{"d_model": 192, "n_head": 3, "d_mlp": 768, "norm": "layernorm", "norm_place": "pre", "positions": "alibi", "qk_norm": false, "attn_scale": 0.125, "init": "normal", "lr": 0.0026, "lr_head": 0.00759, "grad_clip": 2.0, "schedule": "wsd", "decay_fraction": 0.923, "final_lr_fraction": 0.1}
MLP neurons of a small language model. Each row is named by its layer, matrix (down: output weights) and neuron, and shows model dimensions 0-191. Each number is 128 + 32 x the weight over its row's rms, rounded and kept within 0 to 255. Numbers have three digits each.
A block is one neuron, or neurons of one layer that tend to fire together. After each block is what it responds to, as a language model described it from the Wikipedia text at the highest values.

L4.down98:119155083196096108153151099092122157137125160151085169094176128164074142134080096174149113160083164070154123138182143111162123093134126129163141132111062158140142071171095135050112069114129103162071104090160115112135124071148160105162100142169163125096167187155075061106128069129128089181069115148129119076103126144156123174144126119178143111140129152120153156185126126112154176106111079085122136136150115110111176112127182105102073159146156141107148135109145122051122117121138125128113164076140128106103098170128127155131159141114255139112154099112139102115142119164111148181
L4.down120:078140040133139113121114086164112137136113169143092158107128091139119129128074181159107172151116146149154105072158124119112100138117167060101139108142203157138184125172119162100164133130096121115210115138131108167105137117119091038141140125097090147064083129122157202184107082144148122173157131164147136124117119110208188116158105108117156119067125127099141095134180157150101128144127107157099131113149150159132101088111180100084144142155093127142134117146125177086120064063097133133153109080133199171174094129110148099107082152086173133147091173158178095124177146105107083117
L4.down225:174157157142101091151102147132118169116074132150166130097223135132139138134200064143145132105168133084148154126115134151149120069140149099063103115105168114125157103121085121143136167070111129072096133129109172196140182123099061118070122138126139154120138137131150203112093161108169167098070079133115115144126077139204061120102151103069135111124130170153112130126138132113126124144114091089141108133091137054138155140126136090154121130203173076112149127102111091056143126085128116131173152152159106123093172083158125077188143074109174124125087175130069096141157140149122167140
L4.down238:128177182069149109113126133099110139149104148123167183124172127167152131081093113133150159108161108147156155129135123095181130096128172126104087162126108077085178100168104144124109176156075147134159104121122152115113172127158097102066174110183125099080103116178136131131119104149144125113119114134200117073083050144199143079158114192138123105099061159108118129145122151117134113096104140129116138107139123163155134125175114158152118153111121168075132117159136145065116057121151112111124161052112201131156100110106137137104109137139255132125105098148189063103112154123101153117
L4.down318:132173074119160129169172083118172138140112157147134161128112177127114105144119121096141121125080110147142090116103149181099074121165134098123150129174119139102129136169113081137103198176119117120127121109052082121114139152164119136171079073088200144098172129090118191185138081140124127065155040139171096129170080133164127156070158117191089100142133153149153097106137191145097101137076078168121078141171138153113139100134156162163123117081127093097154141099130120049191111146105159063096183107122148166126120060124130106160129159168130141104075078149133090148141134134109134123
L4.down462:192128141147207122153126132126107118081163133113163154120110128149117124082111074114146142122148095137125120121158089125147126127153133158111179081168137148133106164083074147142134099078152131118108142145152134150079102067182141091074164088094167154112130164162124142102143125097154189134134142096175121150149045126146079117157105129148137097125117163119115182152115080189146096104083117149124138103095114155142172129108148087011129134155141176163157127089119151170096075112122141069108181070047225074179166093142114082128150121132131142092123156146162131123076128159176095114
L4.down505:099131142067120113064098154112102119126084166181172139159134109111117155135173145187088072124183153185162170113146141142097165076160132135110126165137161160160157049198147152147033146186129075128130117164146134154112100126138123134122103092110203086144133098129105060170159128153091146172125111122127188129132048133114103122128123113114100101123093160146124100119108134088184088161115082119124127143067079106133113182141149161154109106115161106110106149106127138098148176168108129136101114133166075108124087092115164096131137100163136198096121056148112054188136128172129154129
L4.down620:142167147078155151089187165169098107081111120167108172126137157164183102113140108154098151100123117183133111142118137070146177117098158122105021081090093102144119119142141122108156098130066117178155088212132153155138112146155108057156075093105208069143166130143145140082105101166117146156100112105144089177147183125135070096135087103137179139146146130111105125115178128096106151129116112131158094111157123181156100129116112178128161133111172142124115049143108129143110091106116129133132126087157088132121154129119136090199140141102170146154144038204176099138147082156115118118
Description: Prepositions after verb phrases

L4.down50:135133157058196162140127138087130155143069110118139096105137129147091140145091135125179152112164127192149110135143130099172105166163124171138168109140147073181073136084072122090086101086122080085061089122167132132130132130107128148086140142141158178075099138128123096151176113144150101133198134143100165080138119113108111126125123144103145091160153069055123127100161131086105184166076139132167145108104104175124129095104139148145123180181104111167117150193143120105128163078139097113142078081151123154107187166203127128142165093075101116085135187125104106050139161161186164133
L4.down139:151160085095039141092120120108100120129063131125150173128144117157124104073133124133131192127146123181140150101060093144091094132119170111199088133134107104104155100087132134084112163121134147194158149179128169158198180122112094111168086084179079105123130107125169134138132138134111146105135102096167132161052104135117130125119170132174143082114170180075149113171140107173149090117136169065138139089136103109122119115120110129134104193115059155131175118117130105162108104169090109138176126083134109111088154107166096101168153132177138176084123114125206187076180159108126164177
L4.down453:148100038077117138157109111125094141142118143136162121095164112156153167093086146184117197145136123110136095120114074107081111142166123142168039128095094083131118122177115096134104151151089086174116065133119135168153108075162189090094186109145168145145140110171125139096123061112167079160106130122193081091094122145149090149138129153097114077106169148091134131135211145097082136130129124133185160166101135173129177187121106182138140125151146141179094112121150107103067116149107139133166158075135107130165071146149137049156104143114093174136100114131172163143107155094165162134
L4.down491:170174100129158186101116127153103165127111108147121138144082083151154132130133078183131137111104159112110116126125134081126090143100158072108112157056083081163126140141117158143193126099096154064174086157130129097125139142144131127135131182097156165199124092123135177131190033136135106120168125158125131085086102189169139171142142145150127135145152120039156122157116084088096164139139134165113094182120119114149133127031138135064111124148147105110108144087113174117176125139101028131120145076143157182157109134130117103159174159114096134153129104093118065081179111145102169144
L4.down508:084094096123169173135128070159119127176064218147184123108067166141088076114181126125146157133172096154108145083135146096144127155098149121110080155141185123166168138116125093124114147118042102136149180157137093102105170174112102081122086185129137123181106113187106144142069098088131148180097113066075130158093182117094132116130149076123117120145125128088124100138170188118133149138115133128110172109145169136154075081146111140156105102124093113208168146136156123177141113152165134157115135165120106124097120131073107135115100110160103105029159118138138123116095145056136093152
L4.down639:144100093134131106177128076147177149163151138153177139132186116112156149155105136148141192192149100130137127147116087136155117177087102094123109152089089071169083122147123096111093158144054128132078054098108151134157132147160115097106110136093162126127140076084121135160116055123193119128121103113106084063109167126170091160139141090106119131188148153112097140076169136176084098188076118118138098192065112158137112111148129150106127146153121107204114159108181083158176080104091104152112126109096115133141096170175125152163116208136083135133105122126200122063131123136124165159
L4.down702:123121075185085171077109140070143040139163150134152113125195103119109094159195113097112110128108145041152134050186132077150181124100088098150072098134126132150130124102160151147029133107122130132120083087130119108151142084161131135156140097142144197090159121074176121126053123087112145118127113079101173111128108090125070141138129132122126177111151117201117146135118130104179142113138132149162114127206154163112147103189114105116142153125120165118139149109103093142161169137097109120095129136156124161144141120148143117091152173100112157193105109191116122140164132196092185130
L4.down755:056135118075075187140244115105218133117154149104121142149169140112116158177128130154127134164172142172125108118134133125112137151100202122109140101121158119117168131152094122137119173146154122175167133128169152104097185096079110096097167089086106127139209087136119113146136125160141146094143139059130166102104109090163117170101168157121176098154171124110138112113124102107185143088107145111084086079131073125149119124153074141163131125106057142075168159114121069106105094097155115105055157111134147119086134179111088142085102148135163096097189107129078111168125156107110168136
Description: Verb inflection endings

L9.down676:105107096135087150133114064141077125195111130208117139136198111155113096171085103138137149170139139096110117098184054171075097067196178108170079129122126109153101114186137132071064165119105132066119143121183139148140142117128165102164126196167120160108167122173139120171149089101133111145134150151127159161128134106179058131109145118132128122141199115149127088175122124074057112121094131155075121149086118133084183127163101188157133095122158146152128182113135106133158131139120075168178139100106118145120115093142144095136160149117154157142103082150096155077142141089120127062
Description: Verb inflection endings

L9.down557:131097143105149103149124129075171182084093175158127182160093102176130163185134085151079145175109106074104145163101136144113111134090107140119151111107148072093110132149161134152106121085117193182080109169044137071163097084199100140103143092047163200129084122172105070158123171096118095202142151134113137183124133112115122157139137131134125116121115163142169070124170123141133127147095157114087107110136113100124184167116105112115071129115104087180144125183118120113090127093148162154076116148151122080113079147161184131121149147129196124147156140094143135183085128078135092126
Description: Mid-sentence prepositions

L10.down66:103127171093145123133195108087146187086085169114057136108104105131129118088171153130084149089057129148143143093116165148099109129197113133101081191114118099117140166060100188103114154170186183170110130171136107157130114148124179144110146075143091089101137144054138102092138126164111116169150106118146104110159137118133037133108186145110094146103167131096116091140107187157149111166132110125148136172125148097209133132098174161103099127160178187112122156101109181140090132138060127105128132116173149093084124113088127107117145085174182123150094185107157120095144101128130077106
L10.down68:050149137084158162073153136134112155137104151124134122127110131116131102129163099111115103146141059084165109164166094075116191119114123066126084113101115171118062147123129149115190108128147110168122118122112144171114126102167096099140141080094187173046128205143102126117114148100163078103167165126160110163131121149141128125127138152054098151064093133132142096100160161162121126142113085125087122103146106131097152201139165109123182098092136093196161162149176147168130116163154178132148189102103229122166119135095098157105133134094148115135136122115161150051122123062119154177
L10.down232:089128153128096118088161097121132156123135121141096069103135157161106112141137163160148116086098108108213105127153112177100121157102212113080119093117126068105129093168198112128083141110152160095130091145089135130113109153132188173097123095139114130115106151097143159055079014123067114101111165170090132155213138111156155168150137125120164079116170122123176097138120170110117156197137148068109095159120113123129111174114169121200098126144123130112066148112122134096087120110123145113121100152117147130146120139110116163130205169140153188111142110173081121097105133123076199152
L10.down245:122131121101131095117107161173144150070119161138131125105119086116058126133121155172167146139101136125243128198081171132137127160120145119156108090139095045122115140112115092108154127158129112137136084070116145130134149157142122167132099104172103100155098118092095079093145096159104082148118113179153143160137151117142116135168110122047117189124135152093176121130103132133152154149211048138132175100146155099133154116129137152103122107133126137105171074047134102092125150130070127143100137063112138138120165150107056170054197108139114092186184186119170145118165141160133085132
L10.down320:139154189132123160135118076120116171118118098091088136062108161074109123114136146131154153133128176116112120124103126168087174149138162109134118149071117148150130111118150099208193148106133129064187123115174119166088157111126170145107188038080139137177155142132152132110114121182135099159125152049147211085102169138103176163093095119123146148126110088166118117154142089136102139151135086101134093155144115158101159128088192159090144147153096173100030081135065111168066118115117183123133136093156168139087111145099121163098121127139164157095101117119154125095177130116074078124
L10.down554:101169085143140094151176139123146143170100116139102123156112103090092149155110144104142150120073065070103153125092086134120108122155124103159128127116098105141134181156170153139111131084092137116081124141145125050137155148160186118240173142155102156094103129215131109176060118076152136114156105130130083093138142163133144159177058129154181126108129193109084078172119135090139158080096105132102155113115117152097132115147133132089092177128160185129123157105200134124077138143103204158177131051112151127127157128134132110134134114158080121095103077158099097138126143102181109191
L10.down574:127131096158150103101157108149113127134085157128138128098183150115111136141173155144134148136095043138136122101117149146192083141184095072169124186077110073151174120144104124097158099127106187096070101106181172096190151095139156182192158086148100086072064096150117201076156075109110121124136123130161165126160129114100130130139121132126165098099121212102170131142086116107135157100134158141183088138124151179174135123137143147139092118200124140097093125134136163129139110072137117164068100090127145178096111133155125133156089132088058130172114102110095077076099091109149169131
L10.down705:155139148075201127171111133180152146145082158118130120140152122140129121040129082103100164175181126111099159133102134136111160106134085176154104128118168113096123113118123167140130143133119152149154182122024146129131134109141121154116089079091067117122128121074164095141079102175097151069105107113234144156162157120161113121212130114112138112120147102109199141107116088138109101124137078119173072194089134125129155146209140127122149123108124081160075092117119127195169101094129081174115146115146084153048174155118132129126111181087128122164154081126136117105104141139153120157
Description: Infinitive "to" after verbs

L10.down31:157100096106118144095191167136131152187165104172146178132124138137107146158152123113148179147117168197097118130122141082120179094161150093180174085153164075114126150096104174102113163117197156147114107163101140171162178131112116092124091122111117194152105108130119167119058180138132130058158101176134151134146161073156085091127111092122129151112135154091163147073137102147155115127125140160100071172183131068114127082110139169121111156107135117166096147123178097131127164061096119153077070060204134138126134160108068128093094148116126140107147092085146069109147056096121132144
L10.down240:103130160110088164146125049075076136080166109139145123086138100113128049118092113141113118136136088138138129140150113146156189147090198145187123122138128105182143122108146170153112119187170187158136132206096114171117173109103105119136064126117134105136144108199025158089162151119176116120144107199124149099118136108101160163165170131127128161100151096143139124133154073126137102115116125139139089187132160098163086138122141136159115155063095162135122125138134087045169152124134138089088092164068126161125106110131130079166166111141065129217108159156157097101128148102157117130
L10.down247:062171178138142111136163109155136161146058134180091156101150129091141146125085131121125067060136139171143142117125105127156137144123073168153130111115086185140096096135120196119131123137155157097106141149145152145206183147177136101152103136102119055120102093121060150116092117110176104170135112113176091172123129126159055123138121127101106109165097126135180120179124128105150179143063086166162114175136127139107177118161145163138111168167153089039076073175129120115207123126135047139103078140164123147147096121152074159164114102113110176151134124165092102158115110094110132114
L10.down250:148131137174119085111143126107126175069210154089162137090080134144169111094105115147076150129102148106103154153152139150128147111145143156105117096160160150125127124125132146074065092089118159132121164130138142146099070103176124106100084185160081121098076129115159166143166201120093104131148106132197114148147097130161155196120159082143160075106089156133095117129170173185099118185138109112165153157130135095169150062159119110140090190175121113078118110137094089130054158211177101138142147194142098112115116110147097103097126055122116103180124074076118130078112114124113152160
L10.down262:142090140105107139048091152042162128119098172117179124116167074137184123114091168122156081137088131079132176089063132150112105112138118126132113113084133085182126116187148081134169133150152124093132131180135110163122133162135134181108114147182107104160108111084062094095118113143073141142157081113114124113135075088105147093116131116077176084173169140073144153139179110115178192135131149120180092163114161126135116141144121172121121064068154196102062134125137116053149139149139135135111144171147107184152064096165147136145183132150158133100165156164101115126109160154105179134
L10.down675:139143133103128074097064169160100123160164138143146124095125102120101159147103152153100149096126099162145162146142114183171088153064099088182194120136125112168103150122083154035121111104136109165131151140088149154132166112108143125095171139133123054133103157165165105115138080143090132112142166128173135123107146113130095118151146116102093173100145176115138112152112095159114133123091083119153141100181100127098151122171146129147129151125184162054122063141118156157059170050053142157144158066135136089152089092154103102108130143125212084118152123177170069155161065170158177103
L10.down676:100166185067175133186149128187097095134057140067127122179132165120082159086173149136149117158141123126124116111116054137131125110162151069158117147101078191116134117140156115111095129164120082086101110104141196093128111093165143144149153145100055087157103168138073086112124145104053163170113086097127115104162161089146101115139165094154124118162101166105111079151147185158146125181149136180108090152138149126126118135129176152195069148144139110191117160084104133132155149161105131110075097129110179070107160187158143144159141162143128158119103116115112150092112084129119113048
L10.down749:136124117107140165179143120080137088154111121209178085113177158164106130123118129097104164113142151110097120115136089103135140105130152122146093184143132044208108082230118124151118159144085096079099089120110151134136113149155118116084070173155175174135123080123127155107043095148152087171135154139124081113102113120208082100122151173103158118151150138132161098092173089106091139148095141178129159154140133163151104116161103154128154060179173088128093153112078087162156162123141090155162080094116077162143088106148109142228126150125111159114131114123153135125107110123140142088
Description: Intransitive main verbs after subject